Weights of a small transformer language model.
Size: 12 layers, width 1024, 16 heads of 64 (2 for keys and values), MLP 4096 ReLU, vocabulary 16384, 148M parameters.
Architecture: LayerNorm before each block, learned positions.
MLP neurons of a small language model. Each row is named by its layer, matrix (up: input weights; down: output weights) and neuron, and shows model dimensions 112-367. Each number is 128 + 24 x the weight over its row's rms, rounded and kept within 0 to 255. Numbers have three digits each.
After each neuron's rows, "fires on" lists the tokens most often at its 100 highest values on Wikipedia text that the model never trained on; "fires before" lists the tokens most often just after its 100 highest values on Wikipedia text that the model never trained on.

L9.up3873:120105101113095163122133084109133070165140087140140143125124094140094104130160118128131089144117130147106149202090160160080126084115123138123096161081097133155108126162123106176112139125095102109149091171101136131147181121127120133152075142160127153175135128121101127132087132087173138095144161103158145137119129134121178149091142163129135157114092140105088123128097133126095140088158106131145111131163173097107107109103120089119167087128125091097141117097147143120136106160114081116185115151118129065102137114127208164095108128166149159133132144133116098152140109133137102115137104093136148114132112146097163135126148139120136090123122141129126092118144096082137164145099090082154121144082148140146119123112150131156133160091094103095128156126158142151106121087125145
L9.down3873:137150109116136125090107094107157085128154116123129135120120114114097119097130124123114108128144131137110167101132130127101145108116161156099089140128149120096143124102070119179147117130180083149078108114160136135128158159184134128119132114142145130107128145065153145129071160110167099159117110110163143141150128086155137126103151156142125135131124141153126136117170116117152117127098079100115131097110150119141080101143158145111143107088172136116109169133143155201103142153098163155126075128125113089093126130153163116145140075127105127147094115119164107183123169126144127082101165117133105155134115133140151112100100115116105147117118130121115147148118157118137149123095087075154133158120122123120163146122137090097105135107129130161131139125096114131122122138117155
fires on: "| ", ": ", "−"
fires before: "0 ", "1 ", "2 ", "1", "3 "

L9.up1715:096091115131080130124156146123059145142117102159142101133127107081176156108080124135096106169165111117117130130183145065143109135124120112099121132157121105104115124103120110114112107097135128108113120126139113117140117089116108140130124130069125162118111167092092154164083137115128153142131142149158134140165096121154107084135154074110124111141137158123144100121162131101148112158107118150128113145148144133096126131128133085120088151104120084158094141126128132116148146140118125104164124121168113155123167114107128125140110096160145141133125118147147129075158104096123114102113146128074108101101111144139138120089148089131123119143108145131138169149099110127114111159161101120131100146075160101128147070125156125135103165170145140125126152136142124124155114067169102
L9.down1715:129084134115106122136102115129129130127097134157110113090127071116145147141154080158125132142114143116126156093113147113168128106094144137141127121133104117089099120163120108112149078134104097122117124114163110130125101088173141137122114162176095175105157151073099135133153073090122147179105141122110132093161123139112153128128153125077158097145119133123086103172126122124140158103125154121133143168114149160171170089097117100115097118149120143094112142122127183115153157129136133105144164172084091129120130107112132095130123122126108110138082125145118116108174136132138107131133174122117120130113119125098127142126117141112179115067138141113110121115154126101099121154177105175126102111129104118152136148116093138124106129134139170123117127108160132152142125118092120
fires on: "K", "200", "| ", "199", "198", "201"
fires before: "5", "5 ", "6", "6 "

L9.up4079:117152156097127113134108130144101110167129093126112144118103144091131128122102137146139136118138158124134153114114130154138112089157122145103096161148138150133111089124140159091100124140137130150094143132084139075120072127166113126152134120178126164143153149139127131174123124115148160151122119112115122156120144122146126127118117116096135142124120129136147106109079091146109097152110101105103111165146139102175079143130135107152134099089145134121143094105133146163153114132150106120110118098110141102153111109144150121090069162123104160109078139149145105105109147131166124094127141170134132162127110115128132138102111135157133085125098144193142106103187114147115118158132126121113111169130154115087133147117099126103116175070107098081123117105131144120142117125107150
L9.down4079:144072108126161099107141093129114134136150085142122129125166130067173143169160121068122172168120151107125125137106101164125101095134156144093166109163127126187100103127130126166138115131162149118105123106179140092126159131136122106132142149145154113104162127120106103123130120148139159092092106118099157187154125168119126132179149118087154134130141158116135134136135126171097136130171122126163080139158129088141085165090106110131112133125127141163120148159136111102144142142078143111159134106084124173133115122167122138127116158134114117117086116179100123111085150121184121165144176147150115161122160150094071122106151121116113153154130135186114138127130130132170177160125102132150160149132135152155139125102148152161096150140111095135116123094134129123172163134114113
fires on: "| ", "201", "202", "200", "199", "–"
fires before: "1", "1 ", "2", "11 ", "0", "November "

L9.up3418:113135143123121161163145088188149139145120158144134075152173184104146124133136146127136119107154144121150096099113096124135113124136154130118111146131094143118124158139150115128135127166128171174135122116133146191115182125112100126104092128173154113140069106113123134129080117121137104129163129176119083154114160146143108109140133110151145102123149114118133095150126119094123196120177112131093105138160170101128162099153170138122176134145130169182136138146111076112111131115119134090170156136099165114103135124146139146114140133123135134129117090144107118164121145149114124121096134193123150131141085124094096113104172122114139141138135150155122081106174099183083118137187111134109133135096146134138122132155107091145114145117092090080120115097138093150137131092121123
L9.down3418:131139122127157145134116122135098123160156101098107127101097086135142159128114137133087189118148129128135118089154119095142124113126119172105131128152088116150112159146140143146138122100117106103136158101101122141084094123122130096094111153130131111111117095084159117101125155157150132148125104094154162149138099127080129147113142146098142125147137165075111132146129166137141113132134149144093148144152111147128156141176137124128127130115088134157125140130126133095130134144130130079166111163096107111104111137141084129132104137111074127118096112140102114159139114142116123112147102114161153095163189130141155075111131118149135090121132117140168106135122132164144102093087139134105144147086123117134113109103147081121126130142125130150140098115131111125082161156130146
fires on: ".", "–", "- "
fires before: "1 ", "0 ", "2 ", "3 ", "6 ", "4 "

L9.up3767:113092145107104067143094123094128115100142083142081116148133152103109140142136129048132126149126152112128143122087145183127098135137136127154112146120138111171100106133144138108116116104124125140163097159168156101188201131161109139160126126158171127159156146152066151135155147182114129168128103164094104130092141113082161114108132161136111118117098154162152144129106168135150128132147117149148121120132115144136153152148164138081149106183138123157140122105165117138149126125102132098136145152122063144111088116119106131114133143158090138112146108138129129135093131158192165204122117111141123126157118140123143154181140117139130094099141149141119101110137133123156135092125163161095092128113152091116122089128119136120114144170124126123128094097112134101113115128145058
L9.down3767:134135123088173116149108103144142121142145126131136099137140088160103082192152117101075134125132122124131121158123146106078098135108166137126113096125130101162121134091119165129101116131144106097147128131194113130118134149134166088116118108073157128144160103130141125095155128148116165125156114118114134101141127104140125147102116128131118150092130131138140134119116147146082160141160160140174147129161129141131128132137151168083112174159110124121128075162116148144140137174097110136150121125079098163124110144124137119095152155180157154131099070143107136137149120101110142150116110143112170102133064135183139173110160126116098118163093138127123080078110150150128146162161133160124174087122130085091121183104164116148201132144153123121115086121095157120110104122124138
fires on: "| ", "200", "201", "202", "199", "186"
fires before: "0 ", "3", "October ", "0", "3 "

L9.up1670:113157081171073136132111147111081133130141129153129107157103122089141128128130146043143199120116126134098129135122113136100091125091146164123108125093107175120089161128094116137147118127113150103110123165123110136159114134095098088124118100101165143138150148128117112114119137138069131155124141112119127143071104171107104100140136127137108099112099113126123123127097099146118094148126087094138122098098133117095125145135150136136150145148149117097120143121137117129110099134153145122146124134121143105121145127114117146117100160130143110160097147122106138115124188114104117114139157115116144089134107121102154135142133107162105132121107071125122108107129137091179131093099120089082085110156141129107151095170115138137095151148125125133087107122116122116131120107145168
L9.down1670:114123118124145142156151075115109132145153177138110134075088157127134130153135122095137161129151100159123105168099123138182117142086135164105137099115088085147167152119084133069118132178142137082148163117145110122118143125147152134138098102087131126120133124086157088113110138140102102135115108147083155128093119138172200119145130083166095118155166129093123117088157181142068147150141082145174124105137071153130090117130099097152095155128127156136114148105148149105141141166134119121134106126112145122152132141154139118154170117140124117137162107171134117142132138128130122150132112107105116134156104117120080155135097152151163092165126123139129131120130140168112152157123122138152130092120076081131139111107111126144133139074118112140119125147136124123131114120110123
fires on: "| ", "201", "200", "199", "-"
fires before: "7", "8 ", "7 ", "6", "8", "6 "

L9.up802:108140121186135098144134136137145117164117128159125116098075165089120081130110104134106113121113150129133113125141160143086079148093122119145149146164123098127148132166125111134130148105075143126116101139095080108075105140128119137111179145130117132143132080126095097115131124115149135139114105150107094104134142131123101140150154109111149136123146126134096125139123121125167106106109130128134128103082140133152134125124154148134133104112130145112130145138146152130141173131159097167111108092124098169123129160138147151082105158074157133157160104139136106120138135111106114117120122060161111096134150141137108090145151115118110083148136148155116163108141116137152106107133133163099140149088165131122190127121100129130155099122128117131147130112125139187120123123114147
L9.down802:166138145126171132098135165140095137157097145123138109129122130182113127128102142133129141129121138175135144120161085162116125130111179118091098114100136132119112089154101098128139057136121112119144147125085100110147135143112166157106137141148111138107126124139123141121165127144164179156122097118158141090108102111116117152102138131104146119119179150135098146131138066131141121114136117154101119102149116085101094132069134082181119132142112109101099076153094093124117133134162088123183111120099143154165114102128096098132147122142128114126145131168116115121156133138092108126131146105134154141127130140109143148140145132097138104147116120105104147121108127109163119163157135110139148099089120061142134095157104140174129129109119078149103128153139110139170121154117131
fires on: "\n", "===", "| ", "=== ", "(", "\n\n"
fires before: "- "

L9.up3425:164150115128149116124164116157190084110131099125116123104114080151075139104119097128088167136162149128122147150132140140161153143078121155132130104136119108136068165135138134073136113115120159120139134118126124124123113173133152141121135164113144147178125145097138094152137124117150113140121122179173120111144138123134108119133132128149121121125114134117162165121140133103121096124092139118116166145148114115127145094121103108085134175134123135138126126136152113146081124144122121140176155112124163098079136146075142137124111103147124123125173165169157156140071139124099143153140114127110083108124133128111154113129125108099133154150104111161163085142125068148123112140160092139142150148096134090115097158089071090118144135094136142141122115169134145125178123149146120
L9.down3425:131147143105085157128161107101148075131114079159143108070124095089100158088085118137090140142112148167084157137145135120099107151113132136089143073106147110130145112113065113096151112122131146112146136112148120126128132136113152131138109134108126130152136053104138148130110136127133155111171126142159144125098142138133106150150169163135108119104141156123139112130129129123097110103124104122153136113149094093153106139168121116134143107103122138124105095156148149138134142114135100091131137142149116113112129150113138142102070126134139106145080136142153164147152118111092085138157131151128109139153156128141145130112142145166088108105119141129117121153103106174112153144155141129114160111130070118143093123162138147115170145112133108111139144151104130141093108202127137
fires on: "| "
fires before: "0 ", "1 ", "″", "2 ", "3 ", "7 "

L9.up440:107162122121097150136126123172118110033107101129118134131147151097168141092195174099100137143141119152162136136173135142164128135133121147110117102122134101143109124156124120114108149103126106150148129110111143137108151134130120103159092126153134118114133115126146169126133139095131136165089151103135073181122137135174116140116119120157131121126107163110122123069145131091140161118124116084142128125133109113117136134139138166114148152135160143152146157115157116090169130108166166112108129120139072131174158181125109115143111123148119151122159142127103121138118131126131086118130088189144154139145158161168112168069140165109141118126120106135134078093108157116106098117144155132165144145108140133145125119166115132168125150153142133137144081083116102098124149129104101
L9.down440:125118119118137125190104104152190142091115126146159117110139117099172135129113137128157133184102138169135136156098109120135138099141157158124131123143140122136123132101089151126142133164127067144112095128121127138131132107134155117142154112131123127147152136161103156139138118182093163111137144132122135122136101135130112124080126132109076102121109125127131195121125146130162149087093120146103145137151164118163102130167142125093148084150126111141181111117119109181131139094112133088186138104170134119085115124180133133090099152170130130157121099108117151118154157103105158132156085146135114111091108114121107133124159121169176122157116097118122102110117066125084147139129128104146151111164123139186160100171113141143151147153104140163157120147111123181136129178051089
fires on: "| ", "202", "201", "200"
fires before: "0 ", "1 ", "0", "1", "2"

L9.up3922:146164109102140115175116160117079143162109081126094130123134105099120105154145152077142110138149138168125104170133087105131097158133113103152098127147108124085087151089149114082082153127126165095126120143095120128131142146133108129130128113109128138092103138100132132113138104108139156129134135138104103141117118073163143162100097138129096131143133097123150160092124170135124165123126150171157109112109074155185131141167155157107136135142138112109161133134095150123124130115135157098130077132126136151194113150148112101126149130136137138144166106071105107108155109104125109114111148151136120116134127136127157175158155124142140122106107141180145104110141154105142121152091176125135127169090133146140115127128157166130135154106157134148101116136144130126104161141121098
L9.down3922:124134118123111169115148109120113149162130084127151165102090164099191118115171173160140126106103130157124118152136143111080158061141128122089150141135089145150129114116059121157102119181120130160149142131106088083107126120124154123109135139088144109148144125168161137148105098112125134123106154136122082127137153159119141102157149136149120168084140163102125131103123128124102112132115086127095116139075137085139156153137098142133169163114118139086133117088123199106162133099151149135141134117166126201124171151148137118156166133116098112134114131148134119128114123110151126130104152123130124077150144160126147110140128142116086119159171149061086087148164121137082119162111119135156135151103140125172141133142120136139118100182126119134133140142117181135158102114164164
fires on: "| ", "–", "201", "Set ", "199"
fires before: "3 ", "3", "4 ", "2 ", "2"

L9.up3414:118110142136108167141148133109114086119137122124109128114141132114154160105130173134134090148113151134128141116153173126105112134140147116112125122139118165193091126111164135095123092156117135162129126110080158112161102136125127147138116115125117113134155117140145101110130114151146145098139132139193136161129138115137117147099101162163153153086083139112129189108124117122121130157123134084129135120099115120144125134183162110131158137145146176157155103114138144131111102115130130100143198140169117133106123135127087135107128154116133132121158187132116092103118104110144119132160121129106101106130127136142152143104127122110121119120120131122094083099124156122140099108129124105149122125095157188116123144152140108117117089115151140119132113142142141143148122083125094
L9.down3414:107173126116123144133091086099088119134157115126134139141165137149133106100118144097125137140109166105106108137152127158112144120112117165142114123143169112152137100117134128151143120110116100163115138110161096136115126159137116123138134125173121108092124146135147155134098153143123128133136151115087108124096149126105160120103129130143126144083154115143135115106082109151098122166125126080136134116130108076117131179131092101177154144146111121128121120112087134120140099133097104134137094110141088112121123079120123145142093136122119105092142119134142124095137108118112118091147139138142104138153132110122116176121143118126103118119136103099151156102133107135138143125127123128128090131185158168090113065144145127103167120156103171142118133142130143121127190112126087
fires on: "201", "–", "| ", "200", "202", "199"
fires before: "0", "1", "0 ", "2 ", "1 ", "2"